Weights of a small transformer language model: a variant of Adam for these matrices, 357M tokens.
MLP neurons of a small language model. Each row is named by its layer, matrix (gate and up: input weights) and neuron, and shows model dimensions 16-111. Each number is 500 + 40 x the weight over its row's rms, rounded and kept within 0 to 999. Numbers have three digits each. A neuron's up and down rows have the sign that makes its largest values positive.
After each neuron's rows, "fires in" lists the words (lower case) most often at its 100 highest values on Wikipedia text that the model never trained on. A number after a token or word is its count.

L2.gate427:578497554529515516460509519524509483543520588447538466502496493547405482516480558470529510479441537528433515484496488484497501468495433512510511530514486478384516485450485499505557467528513514516503482524501502535529541474538478514486511517579481550471487437447571508572465515564492483443
L2.up427:522468513505532438528456491514466474468515558519474511478509463503488537558429505420489462527507506517517451549514462449486466461476441550447474498467563477513399421456570560541444469438477496517496528404504446514493507491549457487534555514549496483534490487526555447531476557557438534445
fires in: "as" 17, "or" 11, "than" 9, "since" 8, "preceded" 7

L5.gate71:487471495516499481441491458485542481473513542504549582528524485499560511525465486471535473466501473462511464490494541553472503537528516550459495514514584557489471477506497492468504536576469518444452512479534458483438521498535577547521487554465557379436498501525447481499550488469448540498
L5.up71:461556537479527454513461509476492483496473553504510451549474532449478551468526520465449504572568514490474493477543403481519507474519512510501500497431451483515477421566477491467457478464479483496480506527495499455478513502497509486470516476534537408540447486466590438495578484458483536505
fires in: "world" 32, "state" 27, "country" 10, "nation" 6, "religion" 4, "city" 4

L12.gate289:539532498601552540548572491520503524453533581462488524573519493475501420472518601494555529481529478471509457479541466467512481492533553489512458494519507568514527505531520450468523431446504508464550483458536468469462458543519592447515457483480499515528450546496497495539491502545396469543
L12.up289:445555545513473465477497457503444522501498527518460443458536522554499517469497428542505555468481550461493516509520514516506475571455507527470526544454524462522532554513530452447463504547442445545530570506567434500548530495452529478543444488531589536455456475590528465470546576532528476460
fires in: "of" 78, "for" 13, "on" 6

L2.gate215:547508540469431505493453504472395465446582396552511501437521505478494507482524496535511556516544469450499504516549495460502502435455466523540507513502451462448431473424525531450464482451562520524475467504494496469442521499418525517523485509460562420537580506522456484506486562498534519473
L2.up215:491542461507514498499504487515461495532524516507543551492571533489494468479564501419515527556534535470456595501466560540476480510519535500549408564532516583543526465493536439481549475405509506456524461554441518461494504460486541498580474457500421523478482500456488380517517470465458483563
fires in: "of" 40, "rauxaf" 5, "gangwon" 5

L3.gate108:532482502499428485550462527431499511512502528525507532547498553474366402483462494516417493461500469432477460455478512499532503519477508439509490526521503499504447569482526478454501510519537522518480507513528529480461554489502607505429449394532539502519441489556491510435525510494494507528
L3.up108:525476481565552498536513504475499457526560539546511501459555455576443464473625535483443509561480399501486491547467530483480485513517511547546469525505550504441463570492496508493515592506536532505443485525496532516464539518478537527492475494479553475479505564515456460562445517534422555516
fires in: "of" 60, "in" 30

L3.gate107:467576603476553525482510495484499499544550536506518565515483540518430485552467519475453457496502463561533480539576510457508504470520475489480457429494433575519439453476504513511464503551524524466534594572432533448570507504565530504460517488402492581502467565502493524513560521526500507476
L3.up107:485443530463507460501545430475537528469473579577531510517509513516508459525550461474429476574502612542574458456573482437481492521535550481528591491498483482544540456545444460543524524428489472541514498487483551416504493571533443482538481486530524491557479470505476527545538449560527460535
fires in: "all" 52, "alloy" 6, "both" 5, "allergic" 4

L9.gate9:427470487510442504497466471589436529518507491489555502477490497474449506539461418576564458528473473479517517471505527599590489476494488548473428446513496502468505496540482489453490592512533552491495461460487511542474501467562446551484511486480501525499517522548484538487440416509541419501
L9.up9:483522529520560566521535559493398473480517518527558507492470354479521473563465471544485484577492540620470523480516514491469562544423512535520528470483480516519479503566518488469506444514507570458457475456519498549522571522555525503496473450521497521513493519507463482476520472491456533494
fires in: "north" 13, "south" 9, "east" 8, "high" 8, "up" 7, "miles" 6

L9.gate412:503427506544443469486541573468502494421469462593587491479512519446481495489477500479511525484543507500463524582526608489501460479520543534489488603542503496569508484501527555571543445544440533536473501473525515456508482471502504524512476421514511486492428478497455541513558473508518543478
L9.up412:517480565587520553590495465549476545500483512516487534555502466483540481469457520491536519492528500497468491537467463467469543540479466444511458485517494425531527396549473481430479499506531465502554476501468487435498548510574499510525456501483589549517512541489503528455518422560439444488
fires in: "in" 16, "of" 15, "and" 12, "the" 11, "to" 7, "from" 6

L2.gate312:459517508550561482513620506463453539505555470525478501528531422463489389434518550424555478456588525494413539581529534491518481526513525476542442466483480490460520469514550487539511550538473475540493483527473536484495513551500514492517463526521502579486463524448485493487528528511479533483
L2.up312:528467509443601495545536493514472516559565492521492544442583489511456521453509522456523533436433574442502474476468542506502496465509499500478486567519479530511470591506467476560483500513547511583557513539471534468553504547486527450543598518412468502502488442485520465507458493515537506564
fires in: "one" 61, "two" 10, "some" 9, "each" 6, "this" 4, "that" 4

L6.gate217:484532507450451512508523494512547409485514476459434512489557505523495487540472507460556555478463491499543480466506497508474542454520481505464486502539545508544475528523472472516487488482491535507534466519458471507517497410460492524540530519528542565505582504521426546555544483488532445495
L6.up217:454423516505534553451506482461527499505540480485476488423507440537444435529513428515461488527466532478452430538528516501512423497520358506522507586523506485561517543536472567521427563481526481518485560497504414537529451505471523469509544472501550476472503426498562496505568485547551398493
fires in: "out" 28, "up" 28, "over" 5

L12.gate457:506496470608509526434543491492471530510518507535495416503536509529526555483518465357533563459492459568525487490493473514525450466459550532431396466512509449549509518553492477470523399563478525501535590445488494442491490472494462516532508526453457503523488507557462545531477437497510530430
L12.up457:454484532457495541549492460496484463486535573507433506502473510501511458581503485545505510490552565416518472479457551483498521497455527484506391549495518445483539508520439534492490535487551530555475544455445493462486461527496437459483497569527533530538515487538458506498570565494497534495
fires in: "to" 29, "not" 14, "in" 12, "into" 10, "up" 6

L2.gate157:464496486508533511486503548538489539456532504542444498491491363546480460475462548434506525475476519516525478572360537502496477549417445456520520449530487568487530516467541589521515490515442525486467526434427488464491533480519518532511557503458489551476534628480535547454470501538477541527
L2.up157:504475510441444391503565521474495505465539545477492451457505411557405543577462446540545526474518485511492533508476457500500472513511478495546536493562512495600554461452463468497512472454496512513478552476519529570551441542504479465482484451449495522439591568602508491504495554511455518489
fires in: "most" 35, "more" 13, "of" 9, "few" 4

L2.gate123:467456503470513498492541537555479556507544548492489498474490470468521455566492521462499533493458522547490458487563458593537482513466492470508506466538577488435492554550474491540539440485414476456505506481567449504538489489450537479494519578436461508460504393461574418529513474575396501408
L2.up123:537457518450495489439458500436497561493500514450565494505483471465449479514511519497470515518503574544449490542525476478509528480424513539501512490488507487524457450557507529462455503586586447480451479557559501503470471428548527474472522523501535557553471545477604433509467443485456513499
fires in: "as" 63, "so" 12, "when" 12

L12.gate67:496459441524551489510541471534450458485502531465478527474513462528450429528518610478507488462516435471534540533534480526504497435450498483467524492432507513525554443536517521517561506484503457532447562448514501451453518484552487458586545523472485499559505534519453555518455509485559498493
L12.up67:491472530504484507489539481531446521434505472460510512498535495467520521499485455527476484486539526501553506570464432544458524452400497509492530469431488469506556517520520464453464438522546512540472574437521526480493487527505499519533536500569476465509477476524461459544539486499510528494
fires in: "by" 25, "for" 19, "before" 11, "of" 8, "from" 7, "despite" 5

L5.gate399:485484497534505504489476478516483512531495484456532487501519521508515422475515517474579492491498527480488507447460461612499493409514450495451480517480523491529443496483454460558534492494463527463532500409508430475482521494499430554519561547533533538479472566568545425436498505508437484449
L5.up399:473519520436576462492442450518540506507552525513494465560506513568506549452546558461522505551452467507482507559524495496533544509501539453474526417494442465528512439488473457544494500538506442549508523506350581446450443577520511522426552516476509473526560613543510496499457571497568443489
fires in: "public" 19, "police" 10, "state" 9, "british" 8, "city" 8, "us" 7

L9.gate23:534567532474496507429477533548453391518505495492515527465568531585449528504518569456431497451486452487538469442525577541501512461504533464477443475548539499554444490470472529521493476473487438475531532565512476464538496543525595532479526511473557529442466514492450441487457521539416514515
L9.up23:481417464474493455499572571528514503476539505483536497486513493475426496512511438529479478483537421455504542461526448500500553502521455522480526460458582487573464428471470546542442525404541487472527467458442569464524548549486447537531518481519529534548441492541478492547521504505569463493
fires in: "all" 68, "alloy" 6, "allied" 5, "allmusic" 4

L6.gate300:553472519483541552494477478546469512493514433533423546524534451513487488411520491462543508499575504502490538495454532573460457505506502485423514517517505468451483501473560490588531489471483554482509508491485517560477531483554521527499474440447518507482478548580430411470448520509505499610
L6.up300:412557537434476490463510529514487481502510530542480518534564480467474475425553501490494400524483470526470512549503416507524442488401474428541443399461484546564465491457532551564562490491548527532465501486427558504496519531430531497390520454441488507468438558533556455496479536472506499539
fires in: "more" 53, "most" 15, "main" 5, "major" 5, "less" 4

L5.gate163:558512470516541512511498464492469477496485468490434500448544460519498480545518490518463477503480525513513489553576501535511557488459501522472472520543577532530474577492421494550492468513518484480443537510442480485455402461525478474620504545469552446539482560500475474465472466555574512483
L5.up163:416524543505535442504504539489586483474482535546560477482480442490508414463539453481451486490480526504532464509521534514499527540525492445535400427566552512438492485494444568474463515474510505483518545463520508532571546586569544543520531389462566453492507481539470481522486513476457460511
fires in: "over" 35, "back" 6, "long" 6, "overall" 5, "overview" 4, "front" 4

L5.gate438:499446429599566549524529480530484498530538502514468537425493382497463459472526578501495483592532531504484540528508549498489542510531550545496469550502451467532465482515507446516523530553539386524461532517441539488484428482443553522551550526438543470518483498445425525555507485466463471534
L5.up438:517452508497570514520494490472543431562457489548490420479556586490480480505572470561506496547504585497533487471496487494517513489530440537466567487513550525481520536516541482578440574496472462524534518548463453516489477399376504462537516563491501482556490429484545535530475457538486484529
fires in: "one" 40, "each" 7, "that" 7

L3.gate304:482442522473534497522510581454507457464585484446470557531430512481521470509576448419485503534590420469482492482516491506539460565536434491495482527577528431504550491547506479485504520434430414487484618449524480453504541510521461526504473434452498537486529517492492443518538572459492528499
L3.up304:537478516498519541523517531457488439503474480492452552478433490440539517561594499554476456520522477466519541501521449487499482601493504530545569571486545515497530473526473487486540505432485449454494510370552432448496531496444523501445474469508527492471494501469535500522460502466498524532
fires in: "6" 19, "3" 13, "4" 11, "5" 10, "7" 9, "8" 6

L12.gate447:501473430463510468517574547510454497499579487542526558487463438488429551491497579446457550495493440470478492514459577483496505487480527508441497510500554492497492515493485461487468500588467437519426555526541538460512537460545451471521517420477459514458469575542450562591446548450469461507
L12.up447:576520493513567436491500506493529507499530561445408548496422543534540453472495503522435495513549526467507489615560511538489547504551486514521562495477464511588552486517442456458467571524454439463426499433458528457472549449536535495588545497502593503513457454476448535474539485503503534454
fires in: "was" 21, "s" 12, "did" 12, "for" 9, "is" 7, "were" 5

L7.gate155:510474448501494502454551562455531511531485473538499492486476505575536496525493544420464525547509465549506432541500497534572452522437511534460549479492492494511527502520450477486491532596437546517478529500507540434512491514586482498515418523536526454496431535552484501575481542556543447564
L7.up155:450534386441513477536469569527529532490492398442507566511485492547567574440548526445494540478531465534525487538443478521447569558482506552457481524510515559511448450490517530517465472505454537495456505503538471433517463488483458548552516505482456497533487489537496497436496557468477527496
fires in: "are" 32, "is" 24, "was" 11, "were" 9, "s" 8, "been" 8

L4.gate342:466446506513487461530469556478467507514518523506564508463469497458483413477512521429497473529531524546488476461528403553525489518453509468478487501520508574547476447520401516583499520429493508489484521402575547508479473476505456542518588509487530466549517551555486491502413557512480501543
L4.up342:496558430502479584622500461588463422458595492392507554500552476452507468500508459463475478533598459499383512528514519487539532525545507520503467549497486540477538440505496496544433538510528519486433492483534534518498493554468471467479468490497510450493473529494477498526457451513457461539
fires in: "south" 26, "north" 23, "west" 16, "east" 11, "central" 8, "eastern" 4

L10.gate503:503577503634494521528506552499482457469420477497508507516454500471493473497445577426458472487483508490452511540513474563492472497526528532428534497465573513572472543537527528398416462527440464476488478478485496487553549518545540518497440466465488502451455578491440498536557469418529483442
L10.up503:556502471546521511519460468519469447479434495433550501568532439432547469504511572533510467489453516502489592475484545512521456521539592433475413430477576495595553460462518451502597480498505518529470480459469479530502511551505501543487424477494500558458450524463463534458504429532524521475
fires in: "of" 38, "for" 14, "and" 14

L5.gate492:452461560509508541434510444504477484456453472524476454553482421447564562528527548478515441444476507487506466460446516503515466524516555512539540531426552460487455503507579482471465536566536549519478555519529518530454525590479486529505516450573486483484457503496420553433564427528514463444
L5.up492:419461485425507482500530428492499452512448522520538467457478551426396477484545590537509486556448507470551552510512468511514467449514478444438540491562476457511530491499594562450460495516522425484448482565507475587517468508589498518478540469499584466514527495521495549499508524485489488469
fires in: "career" 20, "age" 10, "from" 6, "education" 5, "gls" 5, "graduated" 5

L7.gate139:432484467514484524444551472522502457499538458543518564506474445467541445426516519525508526514546535528485555553470520488473571562473553495487457473495508492561511389596574473509528505567527467532508527463576458501560545490482517506518474530480494503426480566501505462505432479505471476440
L7.up139:535557536525508536534547494520496495537494540452482508500499508496466518486530507506526573520447549451549492363530476518459480488482536467527504466481481466569488471459553584541516470461565444507487509551403590540502487536518481469572490562453431482479440587423546478576582439556504486492
fires in: "each" 23, "those" 9, "one" 9, "children" 7, "only" 6

L3.gate121:415475474506548581439569486544525417459510503507536549443515462468542521562532464435568535550555485434536501583515475535513533515539523540471509459509520421505471509526483504501487515489501452516545575469585507470539475471477448447552503487456541520482514478526458516459553548559523532481
L3.up121:536476502517491533511518562514465465454507411496485513452479517494483547552485438567549501522550463522535539513522530509471479543528582489459518484487533479452574505546488563492546485441544496475542509569548478412453489502533547495543530446453470527452478479463489473558463506481531555555
fires in: "10" 17, "9" 14, "7" 14, "6" 13, "11" 9, "8" 7